{"norm_eps": 1e-05, "positions": "learned", "init_std_o": 0.00479, "init_std_down": 0.00479, "grad_clip": 1.0, "doc_mask": true}
MLP neurons of a small language model. Each row is named by its layer, matrix (up: input weights) and neuron, and shows model dimensions 128-255. Each number is 200 + 40 x the weight over its row's rms, rounded and kept within 0 to 999.
A block is one neuron, or neurons of one layer that tend to fire together. Before each block is what it responds to, as a language model described it from the Wikipedia text at the highest values.

Responds to: Word pieces or name words in tables and sports/biography text whose continuation is fixed, e.g. reb(ounds), Portug(uesa), Fighting Irish, Major(ity).
L4.up382,189,196,233,220,142,243,269,172,256,264,155,233,194,222,180,180,180,199,204,187,242,190,155,212,242,256,213,225,199,158,218,204,156,193,253,251,158,222,307,155,203,177,196,196,173,193,206,197,210,125,168,213,238,262,201,222,226,256,214,171,149,179,204,250,151,236,237,203,209,117,268,160,205,170,147,324,183,175,102,143,103,181,203,189,168,205,270,237,214,239,207,169,219,196,222,173,183,174,240,191,170,188,198,208,190,167,171,266,165,191,287,215,176,186,221,224,264,302,258,249,180,169,236,206,157,220,178,143
L4.up674,141,241,242,153,187,202,241,212,233,223,198,238,236,226,209,189,106,192,171,164,192,186,200,186,130,228,165,198,201,186,217,172,123,227,255,284,203,164,266,178,245,173,215,189,247,274,213,260,228,192,144,153,176,166,179,267,202,200,205,220,172,236,242,237,218,228,191,198,202,188,284,235,186,183,173,206,123,207,165,176,201,232,168,190,192,189,220,225,179,229,141,241,206,193,150,181,146,208,260,252,234,129,211,190,200,164,238,245,217,165,317,190,256,197,161,236,234,176,179,270,211,166,205,178,176,228,184,215
L4.up801,152,241,191,209,186,277,201,227,229,194,236,236,213,214,227,211,196,201,254,183,112,152,215,187,303,235,152,243,141,257,162,171,149,156,231,216,168,171,324,154,285,204,212,181,191,292,211,224,203,150,205,139,171,248,285,229,210,236,204,257,168,199,269,240,172,251,256,248,284,213,256,295,224,113,224,244,158,183,140,212,204,220,216,191,259,237,216,143,194,254,158,192,176,190,207,172,173,172,142,224,197,138,197,219,231,120,185,211,204,191,163,201,174,195,158,227,215,176,293,189,143,186,248,235,188,222,197,208
L4.up1497,129,199,124,198,152,218,251,188,177,204,169,262,242,156,308,266,172,185,203,165,159,119,191,223,200,184,147,199,193,275,261,179,221,251,179,147,183,195,204,245,277,178,195,171,207,238,210,169,218,197,205,167,211,235,221,189,235,212,172,231,178,203,252,183,159,243,222,143,317,203,189,203,218,170,180,123,212,212,117,209,162,214,233,199,200,229,191,249,185,261,158,148,154,271,205,206,279,210,139,217,216,177,156,120,211,241,187,225,172,215,222,231,190,174,181,264,175,230,208,211,205,194,189,133,233,179,168,200

Responds to: Mainly the word member in phrases like "a member of" and "practice squad member" in biographies, plus known completing "unknown" in lists; weaker on other word-piece completions.
L2.up71,169,201,161,195,260,222,310,140,220,238,213,217,167,161,185,169,137,205,178,178,252,150,235,168,227,176,125,173,209,196,268,138,184,173,268,277,209,197,273,254,251,219,221,168,163,198,217,216,209,206,194,189,218,275,275,250,203,216,160,166,126,221,175,207,237,218,228,268,175,276,267,152,188,207,170,168,207,207,171,199,170,236,217,138,204,265,174,228,219,173,240,116,246,263,161,215,238,250,177,217,182,196,225,273,212,201,238,234,203,210,217,228,158,218,200,256,200,282,167,226,116,160,237,172,227,261,214,141
L2.up346,221,187,181,236,185,204,145,161,197,158,198,280,210,174,204,187,202,260,159,151,278,264,256,264,265,219,178,228,156,268,174,172,204,213,242,151,139,210,234,193,272,181,201,284,165,269,235,216,221,173,180,91,249,195,194,256,217,263,241,246,208,169,203,255,199,246,239,263,185,179,216,153,197,173,171,186,180,179,171,172,117,214,247,206,230,297,230,194,210,221,260,157,219,181,208,192,179,158,254,149,83,140,187,160,192,135,215,264,198,276,210,164,225,181,218,195,184,178,221,250,151,174,177,158,244,186,232,197
L2.up585,123,199,226,242,169,215,175,293,236,198,117,149,201,169,197,238,230,193,217,250,215,232,216,228,232,258,174,136,234,213,257,209,218,249,179,246,211,232,263,205,146,195,195,202,240,164,184,218,245,142,216,262,254,200,242,294,134,191,166,148,208,202,79,192,201,211,256,231,146,239,149,187,172,202,123,231,135,195,178,158,184,183,213,210,146,213,190,210,194,210,245,206,172,178,160,209,167,154,205,262,266,224,252,235,206,203,151,219,203,167,228,208,201,162,187,251,189,221,169,122,120,161,183,186,230,162,181,247
L2.up590,240,183,148,186,116,231,194,172,199,171,142,233,217,191,271,157,221,249,193,225,196,193,186,95,273,204,201,161,159,272,231,104,204,190,209,188,154,320,187,173,211,189,162,233,230,132,239,219,241,188,153,286,160,232,186,222,209,200,239,144,219,274,149,233,189,204,222,209,176,188,261,238,151,229,187,174,140,143,225,209,260,214,195,227,239,239,262,178,245,293,227,179,183,244,135,205,210,233,165,273,188,219,205,204,264,208,145,216,169,170,185,202,299,142,181,240,223,184,223,149,230,192,226,177,85,214,213,190
L2.up781,167,217,225,229,229,167,313,125,195,252,215,276,206,208,147,261,187,237,199,171,106,202,225,192,227,236,192,262,205,177,192,139,211,221,275,202,198,192,195,229,195,203,263,185,129,230,188,273,252,173,178,150,143,248,216,179,187,200,233,176,213,238,195,185,164,203,248,217,205,143,195,221,115,200,135,209,140,181,175,191,158,140,235,202,243,189,187,210,254,217,180,166,203,204,252,182,224,212,257,180,137,168,203,217,223,194,208,243,199,251,168,188,181,206,249,221,159,215,209,224,128,255,220,257,253,220,269,225
L2.up940,184,278,230,274,162,208,90,169,223,145,171,150,237,326,275,113,196,185,180,164,257,276,202,164,190,221,222,153,142,163,233,178,187,165,287,195,214,192,178,189,218,171,167,206,225,224,232,295,242,215,198,188,171,245,219,188,218,166,244,297,203,253,210,200,222,198,247,210,229,213,161,191,133,208,197,136,187,138,220,161,229,214,170,206,229,188,247,217,220,267,280,237,216,207,200,252,221,205,198,135,201,231,155,177,172,201,234,191,140,189,172,247,177,186,230,180,224,235,276,230,207,187,177,225,182,176,262,207
L2.up1070,295,205,263,171,227,177,190,163,271,195,235,214,205,250,158,253,179,179,214,252,228,190,216,175,129,204,154,184,184,191,205,209,168,172,158,228,128,239,178,187,200,200,168,163,195,224,220,232,166,211,140,235,218,157,165,211,158,162,239,178,174,251,185,197,232,207,143,139,204,201,173,197,153,207,173,207,121,239,266,228,158,233,225,261,139,181,136,91,198,211,190,188,206,195,213,208,191,193,154,214,186,224,208,241,199,223,233,161,192,218,160,175,183,188,223,182,178,183,159,251,223,201,230,218,188,199,160,222
L2.up1329,170,251,217,204,141,228,190,215,247,225,132,264,154,171,223,108,204,186,167,199,256,139,182,182,220,198,161,146,188,200,293,142,170,219,159,217,141,225,276,208,267,199,221,172,169,215,203,259,194,141,137,225,175,196,272,211,156,191,167,204,169,229,265,193,233,166,224,262,203,184,166,182,191,206,292,223,209,203,236,179,173,218,192,260,154,319,191,214,278,270,180,190,274,237,188,215,249,128,227,166,139,222,201,163,173,146,194,125,206,243,257,261,201,148,208,265,248,299,237,199,152,147,198,171,247,241,219,132

Responds to: The opening token of a proper name or word that may continue, mostly first names in cast, credit and roster lists (Alex, Jer, Jon), sometimes other words (San, Hot).
L2.up76,168,223,215,156,173,220,177,205,248,186,161,227,186,201,253,180,170,256,193,210,178,157,186,143,208,143,174,207,218,233,208,201,122,80,173,284,192,153,184,96,292,187,180,87,161,256,156,164,159,183,190,148,239,200,242,129,217,171,251,191,157,186,236,164,192,228,132,178,220,192,256,205,228,210,140,207,214,210,197,230,161,172,173,235,217,273,228,188,184,230,180,202,268,203,194,163,219,194,165,181,234,260,198,256,211,249,211,164,254,195,233,120,170,188,210,201,200,170,218,229,147,150,112,159,133,236,220,256
L2.up389,195,248,146,239,210,161,161,196,173,192,248,194,189,155,181,291,221,178,204,77,149,201,186,218,202,177,145,244,178,175,219,244,198,192,200,205,206,177,216,190,239,150,219,144,242,227,184,230,200,194,198,161,228,260,202,167,251,210,209,169,126,156,265,266,179,229,274,159,243,204,254,216,264,138,220,211,232,213,185,218,171,291,188,162,209,162,235,154,247,263,134,194,269,219,127,244,174,228,169,184,204,204,154,170,242,156,234,162,228,242,198,184,161,203,198,253,238,266,231,215,177,102,183,273,184,206,120,202
L2.up462,121,216,234,202,189,129,203,234,199,184,225,186,155,217,92,265,193,240,203,215,129,159,245,226,159,289,214,202,211,132,175,171,210,167,131,197,207,125,251,195,251,174,249,124,180,210,170,222,245,296,206,215,188,189,236,113,227,221,273,229,228,177,231,196,171,259,178,202,149,163,182,228,244,190,193,239,237,217,228,200,135,194,203,150,147,159,176,185,227,199,162,161,261,153,223,171,249,249,259,145,302,211,183,340,156,170,232,157,183,234,255,178,195,224,227,234,224,203,196,184,204,151,111,239,176,242,205,200
L2.up918,243,231,226,153,212,228,106,240,147,261,168,223,118,239,153,180,187,230,227,196,196,183,191,173,196,200,240,193,192,265,212,243,179,174,166,219,224,195,276,101,253,188,127,101,224,276,164,218,247,216,264,139,219,195,232,238,182,233,194,198,178,253,243,196,237,205,241,182,145,188,205,249,284,195,160,178,142,172,188,200,205,219,248,164,157,179,229,172,118,224,209,214,170,146,216,154,215,172,226,109,189,162,211,250,256,251,193,253,158,257,230,210,188,230,168,211,269,218,118,181,265,211,126,189,180,165,184,197
L2.up1030,216,222,226,208,216,220,190,215,163,256,220,245,118,158,181,154,229,236,161,188,138,122,279,198,278,171,184,152,214,181,260,249,145,213,199,266,269,187,209,257,260,158,184,149,187,218,159,226,131,229,251,123,259,191,259,230,113,246,166,172,188,207,199,122,193,174,213,327,187,216,182,215,182,148,145,252,184,148,208,174,204,257,253,168,219,218,226,175,145,226,200,182,265,189,233,243,223,182,258,166,229,187,230,133,174,171,284,275,175,247,181,162,154,210,206,234,178,163,224,190,243,135,183,89,213,228,236,207
L2.up1248,81,183,251,184,236,195,204,199,213,196,215,161,151,267,165,214,201,239,187,216,192,187,249,248,169,225,103,154,287,161,181,267,199,189,178,242,221,183,241,163,240,212,160,153,200,219,196,217,220,281,224,197,210,216,160,203,273,205,228,261,231,213,214,187,259,255,214,260,162,143,259,195,193,199,156,250,196,196,188,201,196,199,138,194,261,89,196,176,231,218,206,170,208,147,237,205,244,192,275,216,247,210,213,233,190,150,199,221,219,248,187,230,130,213,252,212,168,204,177,244,186,137,160,154,225,226,215,190
L2.up1301,208,199,151,240,257,156,180,210,198,191,231,155,143,215,193,185,216,258,180,154,166,225,186,230,237,214,143,161,206,226,197,318,180,208,231,192,246,231,240,214,248,168,219,119,216,229,140,158,233,235,245,151,252,221,190,194,207,284,193,237,185,179,198,307,142,187,258,179,172,168,215,176,180,171,193,194,283,309,207,172,144,180,259,188,286,183,185,199,184,196,181,119,229,175,292,182,186,172,200,202,251,143,199,255,214,97,242,230,215,204,215,189,161,203,227,196,151,210,209,253,200,193,142,70,217,238,203,180
L2.up1307,156,170,155,268,219,210,171,239,202,192,204,181,245,221,211,269,210,170,183,126,157,144,179,198,242,206,138,213,216,201,174,228,209,252,148,193,173,164,253,192,154,166,199,215,228,226,139,205,224,98,190,203,174,162,142,144,148,218,230,140,193,180,217,175,188,215,206,153,238,200,154,206,207,185,207,215,203,164,200,223,177,168,191,198,162,137,205,209,232,221,215,244,244,220,121,227,236,230,230,217,248,250,149,172,225,254,280,190,201,174,174,197,211,190,176,266,177,203,212,186,232,120,181,208,207,216,164,233

Responds to: Sentence-final periods, especially ones carrying a paragraph break, plus the next section-heading == or === marker or a new table-row pipe.
L10.up1137,174,199,163,165,223,230,162,232,251,170,169,203,174,230,219,179,194,144,186,155,252,214,257,183,215,188,141,205,234,200,255,225,165,166,137,153,216,175,235,243,231,261,126,163,170,237,203,232,333,146,185,214,177,221,152,191,211,258,198,205,232,176,191,189,170,192,221,208,157,222,185,220,226,229,238,219,223,138,183,269,209,182,229,221,132,218,164,244,190,224,201,183,223,174,190,248,300,209,213,184,173,195,231,173,165,200,161,179,234,242,298,226,189,165,147,207,192,219,250,193,271,211,173,144,210,172,250,242
L10.up1441,114,206,176,178,197,207,174,262,198,209,223,240,192,210,158,175,193,218,229,150,202,177,147,162,174,151,239,174,204,186,246,202,218,180,164,162,248,234,279,174,160,256,180,83,222,188,99,179,225,181,277,238,255,238,230,210,284,192,231,208,240,134,174,157,198,201,215,220,141,272,211,151,156,248,174,175,154,248,252,203,235,247,231,207,195,148,256,195,223,130,218,145,222,210,266,144,177,144,253,186,165,268,229,261,213,243,192,242,202,246,229,228,156,208,156,241,167,198,201,178,190,259,128,214,233,167,229,230

Responds to: Tokens inside sports career biographies and results tables, especially ordinals and career terms like debut, first, fourth, second round, his.
L4.up970,237,255,112,139,207,229,188,276,159,169,231,177,209,213,211,286,149,148,233,171,220,199,168,250,171,263,226,219,135,198,231,238,130,213,162,222,163,167,251,104,205,190,196,184,144,220,185,197,220,191,285,144,154,225,238,175,242,186,161,225,210,218,190,238,187,231,262,209,255,178,230,180,208,175,289,206,168,201,171,140,143,240,207,134,137,243,127,194,266,220,259,234,246,217,181,234,251,264,245,163,164,207,191,218,189,286,216,162,212,272,241,114,160,151,169,292,180,254,108,199,188,152,198,178,213,114,153,157
L4.up1064,156,251,123,124,197,211,174,215,186,181,227,196,194,166,241,201,228,240,199,116,173,195,184,247,209,193,201,183,134,174,217,142,105,155,214,194,153,213,211,203,159,240,214,265,186,199,137,194,195,161,167,177,209,193,221,224,235,219,182,161,166,143,173,241,224,271,101,165,262,244,214,189,203,176,177,158,173,183,217,106,203,194,196,205,158,229,188,239,210,201,280,144,178,237,176,221,258,232,198,241,199,252,167,216,189,187,176,226,194,265,186,170,155,181,239,222,217,281,164,207,228,137,133,144,233,130,196,195
L4.up1264,235,228,148,152,154,208,163,210,205,225,177,230,239,165,204,279,144,214,194,175,198,170,163,207,267,199,231,234,175,147,176,209,145,204,264,184,199,185,244,168,220,180,226,239,170,197,229,162,277,162,177,148,174,165,166,214,270,178,105,226,199,186,167,241,186,216,155,144,237,220,194,114,250,147,217,216,132,163,254,194,194,162,215,154,132,221,212,217,240,220,205,179,199,100,214,201,168,256,312,198,167,226,187,210,177,141,118,212,183,226,243,194,232,194,197,248,187,301,169,190,201,162,174,180,200,197,239,198
L4.up1398,225,251,147,167,211,285,143,195,211,214,177,232,244,154,248,199,223,158,224,154,193,172,225,244,136,148,166,236,177,205,207,143,199,219,237,235,154,233,256,198,254,211,212,145,183,145,124,252,172,165,178,236,200,240,205,246,233,180,226,131,155,194,179,225,113,351,135,234,251,194,247,177,181,175,176,178,129,176,116,173,76,220,225,185,173,197,220,153,206,278,159,182,150,281,210,277,261,200,195,251,199,161,192,175,185,221,213,207,261,253,277,190,207,234,188,255,204,258,183,207,192,166,211,148,222,219,224,170

Responds to: Words or word-pieces inside descriptive phrases in sports biographies and results, such as former, Women's, Mex-ican, s-enior, Major; weaker on assorted mid-word pieces elsewhere.
L10.up117,187,228,168,208,102,178,211,173,227,169,221,233,223,147,205,155,155,203,177,146,183,179,231,208,137,211,139,209,255,221,204,120,204,162,189,161,201,248,221,94,194,192,228,201,222,175,140,100,210,163,159,208,172,163,214,183,201,198,243,186,184,178,275,229,184,255,181,220,203,183,198,179,192,159,151,234,222,240,160,219,198,206,178,193,255,234,227,238,222,204,163,189,210,212,202,250,248,235,186,231,210,218,188,125,202,283,249,193,191,238,225,180,210,193,186,184,193,199,224,162,189,240,191,210,168,188,208,228
L10.up1321,206,255,223,189,128,199,250,185,173,134,171,162,234,230,150,222,121,153,173,202,127,206,158,125,121,141,174,148,213,246,197,116,196,268,225,195,210,221,275,207,187,176,272,139,219,224,192,211,198,185,192,125,156,126,141,267,285,242,237,190,199,198,299,269,162,236,225,161,223,227,202,266,207,157,142,205,186,207,193,168,106,216,167,131,177,176,217,237,213,192,290,205,199,202,176,185,224,147,212,203,237,176,157,154,259,213,205,245,158,144,214,190,223,224,158,210,202,257,192,146,229,128,197,147,179,183,201,196

Responds to: Opening == or === markers at the start of a new section heading after a paragraph break (==Plot==, ===Preliminary round===), plus weaker year prefixes like 199, 201 in dates and list items.
L2.up137,171,116,214,121,188,267,185,228,273,251,215,229,198,239,294,146,260,182,276,188,184,156,210,142,161,133,211,187,213,207,246,248,165,87,174,214,218,259,274,231,200,276,132,220,149,273,218,197,205,177,200,243,164,201,248,170,211,201,188,159,242,233,160,204,199,192,208,185,215,205,297,241,258,152,224,210,216,222,219,239,163,184,280,163,216,243,191,216,170,179,210,121,187,219,140,181,238,152,268,227,161,257,183,191,236,210,165,171,242,213,237,232,221,184,148,237,237,228,217,206,166,167,150,160,194,238,218,196
L2.up201,187,132,183,184,243,250,220,266,156,238,271,229,161,205,253,240,168,210,214,211,201,197,234,137,166,198,229,207,198,159,218,180,212,212,209,191,294,198,139,252,157,199,180,207,121,239,147,130,185,202,175,196,265,180,267,200,187,174,164,220,241,191,177,195,179,203,208,231,217,161,220,171,156,143,187,237,211,259,222,179,205,155,195,177,288,261,141,200,251,176,225,225,219,189,250,162,245,178,218,189,162,274,189,210,229,169,223,290,232,261,284,242,283,147,108,177,209,205,202,253,183,150,184,234,196,229,139,265
L2.up239,247,113,145,190,209,272,205,182,170,215,175,244,251,191,256,196,263,238,247,180,193,161,193,218,176,171,185,233,201,202,253,214,134,186,198,220,220,226,267,252,157,319,185,172,147,228,189,195,220,225,178,169,212,175,228,205,221,222,145,200,275,125,145,278,214,171,167,212,157,131,187,152,179,176,212,225,174,185,191,195,182,153,306,174,208,253,180,186,151,202,236,143,165,162,180,168,218,211,237,175,139,267,218,128,152,221,154,160,199,161,173,249,235,155,205,242,202,215,147,261,179,190,127,190,219,208,235,222
L2.up534,251,247,272,148,202,196,178,202,163,225,238,178,189,304,258,227,229,173,191,195,217,196,214,146,218,170,208,182,210,211,255,175,289,188,266,211,238,198,184,228,208,146,177,261,153,235,194,170,203,224,190,197,283,216,252,134,228,183,208,276,215,170,239,183,140,199,163,188,181,201,251,212,125,208,186,210,194,152,219,167,185,193,208,179,232,235,211,167,180,213,243,145,222,226,156,165,193,203,215,203,155,197,226,162,211,163,237,183,218,203,240,243,260,156,193,222,181,258,231,251,201,163,191,223,245,275,216,203
L2.up838,177,141,178,148,154,265,177,231,137,188,207,270,198,244,209,218,190,198,212,143,247,186,204,143,208,185,245,238,247,257,279,187,250,245,218,200,245,286,219,216,141,191,200,255,182,217,150,190,244,173,158,201,237,193,230,172,202,197,169,257,209,207,177,224,212,181,190,124,181,119,257,227,212,153,207,174,196,170,170,192,169,236,233,195,242,238,181,212,185,199,196,180,193,213,266,144,238,127,225,223,135,293,189,180,222,221,113,236,223,238,291,264,252,185,198,232,237,222,240,211,297,160,180,195,225,181,183,247
L2.up888,255,173,205,243,251,210,232,196,194,226,265,270,207,246,199,134,173,185,186,131,178,229,212,224,234,201,198,197,169,244,218,194,221,235,214,204,235,174,138,234,168,154,214,204,202,195,194,194,203,214,233,147,208,222,189,118,262,213,206,234,259,225,170,195,215,200,242,155,133,152,245,256,201,139,143,184,219,229,214,240,159,163,130,201,261,154,105,239,163,238,197,146,213,105,169,208,266,196,219,91,170,165,172,255,192,95,211,185,230,225,231,221,243,221,159,211,161,251,180,201,258,229,223,158,231,218,178,177
L2.up1309,206,145,192,159,214,200,200,227,244,229,234,238,162,207,228,134,203,237,186,104,158,159,217,195,143,170,229,148,191,249,193,239,183,154,194,212,197,213,247,248,207,189,182,239,167,237,173,142,290,280,180,221,260,260,192,196,209,282,227,185,236,158,197,212,186,129,181,221,196,145,216,214,214,159,200,220,180,173,127,232,233,192,263,153,227,290,219,243,164,219,191,173,221,170,210,157,243,121,279,120,146,209,183,189,220,235,187,176,275,246,231,214,290,119,149,227,223,181,202,270,171,80,222,173,208,162,215,259
L2.up1496,267,198,242,186,192,242,209,192,182,244,212,276,203,245,235,221,297,223,218,162,163,243,196,146,203,173,270,216,264,238,227,160,264,226,179,132,217,234,214,181,205,201,170,221,134,226,142,237,210,187,216,176,237,178,148,158,285,218,225,197,188,149,199,219,232,191,191,204,188,167,213,191,213,137,180,193,209,202,185,237,191,198,188,189,236,207,209,253,144,210,201,223,199,199,214,190,255,159,218,148,136,281,161,227,237,196,162,179,232,229,254,191,243,180,149,240,197,195,221,298,187,149,162,197,213,228,198,214

Responds to: Opening == heading markers after a paragraph (== History ==, ==Legacy==, ==See also==), plus paragraph-final periods with breaks and table-row-initial pipes.
L4.up226,185,157,149,189,197,319,192,285,203,261,237,263,155,205,200,250,235,160,193,192,161,209,173,183,127,156,214,209,213,208,161,205,184,182,150,221,263,197,183,213,135,228,154,182,205,238,201,220,193,169,111,172,258,184,243,272,216,241,190,171,244,176,128,279,195,204,186,164,215,129,182,200,147,156,200,177,210,181,232,136,175,209,191,181,232,247,148,230,188,190,207,198,182,165,196,120,265,182,243,211,162,233,211,200,204,257,167,296,261,192,285,205,199,172,153,215,196,278,204,235,219,203,189,164,178,190,159,210
L4.up343,222,184,166,204,191,287,178,223,155,211,228,190,148,237,244,223,215,245,185,179,185,156,209,133,169,173,203,183,198,145,195,176,287,210,167,174,265,227,263,253,202,208,188,215,226,239,139,227,219,122,160,243,226,228,246,148,258,207,232,178,246,216,146,194,153,185,155,211,160,269,265,239,236,221,162,224,173,235,190,239,194,275,229,156,173,236,188,163,218,163,201,165,220,282,221,169,243,166,240,191,237,249,185,150,188,184,193,211,306,258,321,201,250,204,168,218,194,198,184,190,191,165,161,219,214,223,244,241
L4.up1280,174,194,172,264,195,229,231,186,200,203,203,230,157,200,232,215,257,196,184,206,131,197,195,184,189,166,170,218,163,259,158,209,192,177,151,182,262,165,173,175,202,226,148,204,202,181,153,213,215,236,141,120,243,227,211,237,238,262,229,213,200,210,168,292,214,272,197,211,249,157,198,164,165,160,222,135,245,241,189,224,185,251,226,202,296,187,158,247,177,198,219,188,194,180,224,201,276,186,165,135,175,238,207,199,198,237,162,227,193,226,309,210,217,120,184,193,219,280,208,191,207,133,232,256,196,209,120,227
L4.up1470,220,185,254,304,194,321,116,296,165,210,208,222,192,190,219,191,214,172,199,193,187,176,248,149,203,158,227,204,216,170,219,205,284,182,171,186,267,182,219,211,210,211,150,204,211,196,119,240,221,161,159,188,153,167,284,176,218,248,244,190,207,163,139,142,164,205,148,254,169,242,188,201,204,189,155,153,196,229,173,236,180,158,207,205,265,207,194,226,209,188,205,214,232,197,188,156,196,116,207,134,148,245,203,223,209,234,164,233,259,229,211,206,250,132,140,215,207,270,201,280,131,85,233,189,177,168,192,245

Responds to: Opening pieces of multi-token words, mostly inside proper names and titles, such as San Franc(isco), Santa Bar(bara), Philipp(ines), often right after a comma or "the".
L10.up552,202,209,175,157,288,202,207,194,256,143,219,174,239,200,202,260,160,187,183,172,185,163,236,206,191,148,163,99,261,202,215,180,219,205,236,192,183,235,206,212,211,173,141,149,142,205,227,171,250,236,174,201,252,188,200,207,239,247,226,167,196,179,145,195,148,174,192,185,180,196,241,209,277,178,205,215,163,177,165,169,177,245,243,163,223,215,210,205,152,265,200,203,281,203,229,210,234,108,228,222,192,192,242,167,166,215,131,145,264,194,288,204,230,200,128,315,227,205,180,206,167,92,191,203,259,217,170,212
L10.up1518,209,193,183,166,284,226,202,166,241,108,207,275,291,174,164,245,186,182,226,175,229,209,220,191,206,170,161,115,211,201,180,181,209,159,257,272,159,134,212,195,184,201,158,166,168,197,171,226,232,202,208,195,231,189,200,213,209,230,180,206,175,124,200,200,158,202,213,189,184,184,280,247,242,174,235,214,163,113,189,248,161,210,241,212,189,232,212,203,189,262,161,224,220,216,182,170,221,127,192,193,187,212,312,126,87,208,149,84,268,204,284,128,189,218,204,276,203,197,183,195,150,86,193,163,178,190,165,219